config = dict(
    num_hidden_layers=8,
    hidden_size=640,
    num_attention_heads=10,
    num_key_value_heads=10,
    head_dim=64,
    intermediate_size=2560,
    vocab_size=32768,
    hidden_act='tanh_gelu',
    norm='layernorm',
    norm_place='pre',
    norm_eps=1e-05,
    positions='learned',
    qk_norm=False,
    attn_scale=0.125,
    bias='all',
    tie_word_embeddings=True,
    parallel_block=False,
    init='uniform',
    init_std_qkv=0.0142,
    init_std_o=0.00354,
    init_std_up=0.0142,
    init_std_down=0.00354,
    optimizer='muon_variant',
    learning_rate=0.00586,
    beta1=0.95,
    weight_decay=0.03,
    lr_head=0.00342,
    max_grad_norm=1.0,
    warmup_steps=200,
    schedule='wsd',
    decay_fraction=0.671,
    decay_shape='linear',
    final_lr_fraction=0.0,
    batch_tokens=65536,
    max_seq_len=2048,
    doc_mask=False,
    z_loss=1e-05,
    train_tokens=766500000,
    max_steps=11696,
    dataset='wikipedia_en',
)
MLP neurons of a small language model. Each row is named by its layer, matrix (up: input weights; down: output weights) and neuron, and shows model dimensions 192-383. Each number is 128 + 32 x the weight over its row's rms, rounded and kept within 0 to 255. Numbers have three digits each.
After each neuron's rows, "fires before" lists the tokens most often just after its 100 highest values on Wikipedia text that the model never trained on.

L4.up803:102116060117132146121104122133127061131107173097078123108089171172102135102139182173059157137135115156105156137142125151082144142124180092160080178052124122090128143156148071081173149119138173121225141147161159146086137130142139143131135117182109173120118137149155133152084119129238121146154109160212143121094173138132110172127156153161088160117129115184143156135151119137160101124159137048155127090113087053072136072121126081181091093117166116124068140134070138165110165095163107111109179099168097137173130148148124172108129113129077159131136109108090130129093118122132065150
L4.down803:065120073116186093123104129084132190120072101193131115085107094137115135166165165173089214148100157088088131117142133200125088123176128047093121113144185167117119135128167143175131088100150083105105151211067136112125128122121101095154154133158161133130182218121188091135140057132154081124134142105094123174118159154123158097108171155143153152133087111111092183174108149213135168131126081147119138179163115154144186175173106149151161040105142126066115162124192146146184147105187113098137117117106133135121082147141081158142165123192147111114121124157171107118128171122132105091
fires before: ",", ".", ".\n\n", " and", " (", ")"

L4.up1346:114131126079095135163160079143119132188132090194204125110137106098141127055118165095127139112181129171073113139080164137138099134125142126120116089146071139156133083133137125073128095128118095121120166169158111149168107100165128101136087068161165209115136149088094114119121103115105107100105211121137149214073178108169134176128110211132162141140072218089162122069116140160071158114085114130118127114039051122214169143140152053164104114135149096152127129110108148136076129143160101094122151134107196049134179144140143127125118104142138113122105136150144109109125182173122189176
L4.down1346:075181139155131138139115081111091172130206131106126152153111109151154174098124206097140096180059134118155096130150107138095109069087150153068087135108094150107140122145093094114119129137104132094108181072107126126095133068109115151147163126117121130173183119173113137150182119137064110150123087175126134120058068146161109114100112081072144148073090150160129111112093119125122109101128089078108092142157053122076189167193116077112177171202121045143087124098110175173152155117069147125146114155111113129120153154146114143094147132112087191130144098106139113118155100144084113104
fires before: ")\n", "0", "2", "1", " |"

L4.up1509:187131096152127144056123132132165111109109099179118153148153113089146154134138105112105159113110105159105160122120156217120107103074078089158141141133136178173118151181140144126109068082096121156130124198093170171085171171130134184137116115205160114080158109068109142116149144170122127113121128119102120145066118155125096095103210124153149150128177124111082130126133113090112107117096101141148163127178086145198125136096165179140120105133156116159129123061126138180107121129179121123101090125187124141151164140188086141122154116054121138120128117086072128138127101122118153100
L4.down1509:130164074161189175201094120147118065123146178102121122160176088158117117088095106134145107227142123149168119104138188112143109109170100149125094173126156151129134102131114126138140169154152126161169157116134122179129112089116136117109173163121080080135173157108158116183042130133126116102128089138139126189078121156082161153130137137087160112114126137131145100114143131176092126092179168159139089156089144144137164112094077058097169152124092111070169179133166130138100058144126137102136138111162136102134157144106159095130088095152082098119168165128152146123190182122145121195
fires before: " ", " War"

L4.up1273:134113140100130091136149122138178068135095106097105131156131099149047001102150131141110144189158096149167174149165103096104148198137113144146146129090094107155141111158132068159114112115122160136126140189094109076201154181110098088137121118154106139114145129092121151151174137149164118168149051121142088064106134110117139137144099177094124108112131106138124168119181107116130134133119146076113125170114130145135147090162142123056157128108145141142126106072147101117092068137085093100093160150119106157121134140171106042128182104135118168166220172143156130163135141114137115123
L4.down1273:146168172113134098174170157172127126106141177116088131176107114157118098114124175147129137188101110120156185129146094152097112126130074187039151108090085129108119074133084171118140104125136156164135136154167099113146086114118130118089059115130157073125119211135081153112125155147116093123113128131162072128099136118094184115169111151080095130140115110108145175156155102094154126141111125154136072138155158134179167154105135137155121072091183114147117154136139163105077098136024130143097180119185148162075121231155087119090133135106119141166153143122160198076094096113132144115
fires before: " |", ";", "\n", ":", " average"

L4.up1369:135133123060117131090169126141128112167169127162094135094107127150095143074154087137166139082134115061093141172088128131129118137167119164102105174126130161138130153111147172132098119135141122151154200175192088123115136101148118102111111078098178131127140124122134136147148113131096126093162118125211111126163061073081146121135184144140125156141178106105122139099159086079116178170146112154109128077130120143145046211166253119162176098143173127147154123118140116130184097102142079149120145106166100132177083103107131107146182169144101105079109098120176051141143143106095127076
L4.down1369:100176112175137128133102169113109131129112092132127118071097160123114171156133116135102126132130191135161115045114213124078129110143122112100156109129111050126115115116146098087070082122122142047172161123163116088140109112172132148122054133112104093167168172136187191150076154121111138068104124179074128080086145166147092201097064137077127113103122132179154126117092134198168101119144138159107104095114165148141121145127096130139087082162103126115133157114117174124079081111136172154141155201119081155091107160133070099133180105044117113139151118130142131145130115107177113127
fires before: " ", "%", "0", ")"

L4.up186:188113112128095111186142126165090133133097134161153078052168161122093145162100118162109091116165092117109136156118146105154112150133141104170140139122140090135100174144168140123135165136093140135108142095117146136148132128145147150161129103092119168146131127115152140152164131182114075122114162129055173110144174133152149109148147114111128105141113159073091160175140138101161106140209128167122161108140144179123172155126090148112098128165134164175187101084160145165177148176119080137101119179045095176121127146149110097159123138088147104122040084183120144109081092156183110102
L4.down186:099078161126118153098113108096174071100166103086101128136192140127184200181127075141070101184140104157077118135114103207085091132129150125116146121168134108141136176152166162171159138113114143066146157109101108130154117091141083070141073060146107131165132147191159100157094161140057117142111119094119127150086139137055120166141095160094110056097142113096120085137126125135169160190119069060093123124060118056126120143072094146084083139096072118132154175170051096095119097153154136140159082131160114148145132114104150147103133075121196156079088138101157160158140127121130124115
fires before: "|", "0", "-", "1", " of", " and"

L4.up897:104161146182121074115056093124143110158166112164131160116138183141086171084151143140096113163124117078115140106115141090105106118175087142096171108175091102165100194114151083157126137093101136166094150146105135081124156156147135122139132202049169076105115128124086091110131191093165060159128089158079070114133069095124099156131118192127120036081147098076159079078079147138146113146131128170126135113117141069124136118106145141114125145090121132129139220108090116134131156144164122140061160187070123136077175186111151139127121131128118168146120191102121154154131137090127129096
L4.down897:109129156098102088093088144090140156164105121167159131074104089126094081095086067157136164143135089142146121063137139085087055104119126125154156134147169161098124135137193133112147081204116158113137108188122093151122136112161093133125111133138074077090104188169111138138082106140134117127147130117157184059120118133130198060173119178121168137160190135164135125132089155138145182089151083144150112165122121073126159122133090097099119139079176179141153141156103086075139100190106140125078115100022162133121154152078120079060145129175165141117092175156170133165125123090118105104
fires before: " ", " |", ";", " Candidate", "–"

L4.up2322:132134123168135129094123085150158128136168115108091081128145115134125095090114105153131174154164154119137193116130164100126098121149170175111192120118102093161085111169100095095195092175187116160139170103118045061142121107145136124110142085076123048088126112201168098164152101148154116072109107120148138152080146111133102145137162069108161178129086179147152068143027113109114138108072140139120116168132106063080128106111129163108107173162139128081092080072164103143155123135152083061114128123178101105101125172121038148154114128121082109082092117089142131112151158138124113110
L4.down2322:168131187116112150187113118085139132110103100151109114121071112157172127112086117147120108101139096164055135122145153170138152105039106150099095092140139122181112124190134159147144157096109159137086132086118122065090116157149081126098165115094157149132197153085103107142106126138081117107145143163104141133161153139140128109130141101160136092127107142138133135125093037160087126116091147182160151144111076171164161164163102132094141142163116124096146104108118170109050126143164070155134112133076062126163123152077149159083138127173109125080115146175106189111117208155143163089
fires before: " |", "7", ",", "6", ".", "',"

L4.up1013:167144140080131143137157051064141088133136193155140094125151125109106168061103151161141114205125118123123117115180132156137068188169123193119134159157122171121157151138127124063069122102116151136150155140164057121079156141149115220099139121113120147119080192102095142114154172140080120117089099118058157087117106128214081120114109194119140161100134152145047126140193113123114151131143178100090089135113132130180169131114148124155129093126145137149124113120200160114093154101121094122118113129074146119150106179136081136184104094114155156142105050081162125178152114137088056079
L4.down1013:139099072120101160130139077136136111105112143118103168108067070101104103103100168126131138163104120133126098095134107122067151162190157061096082133150130136094105145153193103129160130119109143186125159110081104148133116124062150106084136169143064110126147137139147135156141110173124130177113131149102088057065152141094085161134109111138148108109153127138111065098107092136143127111178146142098120147130107121099112106136185083141138135124126130072148173114110111145114139059098160075125167114138064144132170083122118142120061099142129136146126104184094110137132149116205115196
fires before: "–", ").", " –", " ", ")"

L4.up767:132134150106106166147092100085135089095064193145127125117107158142135109172140074081108113119168097107119128133131132157104157196058129164128143131089178183161151133141068122137136180074078110131081043106157095164215131147153131100133109151134164130078112139173130115154117190138178068137110076131127132110108132102158081116124098116111089115107148105131170166118085101145118157165114139134119067151128150109124107215168137168070128150168153120134117151119120134169131071110161075142135114133175130192085115165160079093200175092197174136072148092129190130135119073060171124088
L4.down767:079094184121131172173127108118179103154100152119113180138108116162134177150162125188143100108179081149153133151099164156059157119129079133116173134098115120161146103125167152087054085119134200109152130152110121139201111057109149073246160133119175115116145134121153134131146158165104138172061163153138146209113063167133173116114116119133119154133140096144110096129123101176170093146076153138142055183201116074138124079108152118184163160163149110052110075173100153111124102134128136108064218106111117131158183159119135126069183094153155140124125112114145140131088121143108106151
fires before: "\n", "==\n", " and", " |\n", "==\n\n", " "

L4.up1973:137100112178092171059160124114030139141148098118120125097107106118070123161087116055156150193095144122138127160184165111108062181161198094111113153176085161255174114111114105126115098053113166087173171168130147109089161124123173133154140118137144161175097132103143132125109155136129125153108082108155082157143084133153117146129156083155095110175124085121183183145148103109071086143130161113143130139115157117102153123157193103142165114109155139098153178141104144101114140182128139187069157177114140129090174077120138095161143175094129160131177151121139128146219146110135122151
L4.down1973:106162146124190106122171148117134186123128073080139123125149154104190079076132115122110044108125146137127150099120104103109128106145163111148211131161107116085118150186137098150083136135114152030145083168172125111100138152154119119096139049094161153098130049103095103114077105128072170138099104188119042111128115140052124148117134141143136158127128096081168130129198120171057142183137080103113123132102126106165191148114170111075136156157109106137138118193189166077155171126056135152142143144122077149156166112106109096105042154122159140122178089093089120162130103192056124133
fires before: " |", ".", " (", " Chart", " No"

L4.up1095:135117163182116138100109162105165154088106179092118101107147114145176157096153091176128130113154087141135169098151136153108120133092093096166179076091139062070122159154114100183119105184094139146166193168121128107139111109116141133113160137128123129091140085083154104154164142082144121129090116064204161104138137166073119182138138123104160084113128107109131103121164125110109169124133101168129103086124112114180143181119112126159105141119072143089167182078144092159183110101124113100105169135139169132095094116139112160081137136170116163150142177136121076117140096138180152155
L4.down1095:097114155103128137133134107116205082109132162080131185152165129070098123165046126135119126163127160136139118142182162140103096136162119117117116162136098120114145123133142154117139141170105117171145161094139093129118149125133175137163102106070159142072145074129128137128070086129142116127086082142144102147151126167123130063177190110181122161167105125167116164141067104155126091181100139109027127111108103110138127099099127104149100142131150158088092091155152146145115088172125148129121149130121098040113167070154145069079076046063152147039129083158081091153092108111136103120
fires before: " ", " |", " —;", "0"

L4.up1589:165149095169138130131188098157143131159109117066058112109132119131103132078089123097149211116141174164173101103138176172063147198111166103102137102090106116112122153117178094098104085191117098113153098131089131131153135132098075081120113096127133135148123101075107134132113119151103153153133085142070079111135177083094098103121112164090173155160096109095130102163144104140169152084145188133151117155088138173147100095147156060102074214146091136103167142083081100116142128136139156121089129121095104118117144122149118120130168198094120135115083152167122158162122140135062082173
L4.down1589:140120133097127095147084136146153188152136122109099064119115175108193120089081104162137150160168123154176140107160107104123139089171140095126120131192129171123129108117106090090138171128141212157208105160165136134133116093105134100156093098136076062097139175118090086071151099139131165142117104084179166090139148119061101123146127128100133137123187128097141137141130092126057174086146174124090122112056150144162130074172107156134128114155152136153122158114122129099132200182070115141137132065097128098122088124112126160148113129089113172173100150182106105092121074133104152149
fires before: " to", " by", " as", " in", " for"

L4.up2492:130131131134155118151175189102133136166109136079122102099119106157147124112132186085135065124112097097131107153136098116158119126118078036112100106076160079148121140140153126108098119120108153131134148119084105125151157121108150114058095135134165189115164077133125112113116162123098129120130128137179130138115163134154073143110127142127111149108120129078190168092161139100127160104070102148119104170122060128117103142100137119132134143121114105127105141135162126106155116161142107180195115135146064117157111107065091145114102123111067098162096100138151098059110087052122084177
L4.down2492:150140115158071166143090096176129097148133155096091159183084106194155079166094128149068113206182129166054200116102073149103174153161133127106121118138134126168155143122182067174128097094127174143128142188087150106088114126148190164189156141129153087139144157136127105154102113093137155135081150102098072134116082088148135089152149121072164089146165178156166129134151124131181090115099107146144139154140120126156148100111154165171081155120063054176122089120083078103142120121146100149128156143063167188167138145144107077126112165154059106134125058132072110109131171101088125123
fires before: " |", ".", "%", ","

L4.up57:174166154096080160169178093127129128141161123120094078149125063074149097134110120116186089176126159133116127155154100169093142163039107103090113122164133197148167119126094200103149136140109078135055145129156147101128136158140080150087110150137138132110127165184171097120143134093088108073137131086150183154149082139169129148151101161199145139112149128166130162080091094132144157109093106191125141161147153129124119147152118118101120135100107089139126167112101112150165217122098069126129143160182161110137119115147102110115169122153146140127128113111147134108105110144170151104
L4.down57:058054133160087174129166161139133106123091181098148141155176148163134104121149112182136180109175115161138119109087079095131178090096123177169175139080121151154127173127151168096148128158120093128132118204113081124114166104084134099170083096123119173116129168120026107160200126131120130158108154159087154181177148081139131157118095142110114112114078173109218123177095140104114142096102069139061127167116146105119088169143156122172151090101151137135225126131144149090143105064122121096144107134087080082142125194115067136120189093133128162126117127113118143178123139114091156132
fires before: " ", " |\n\n"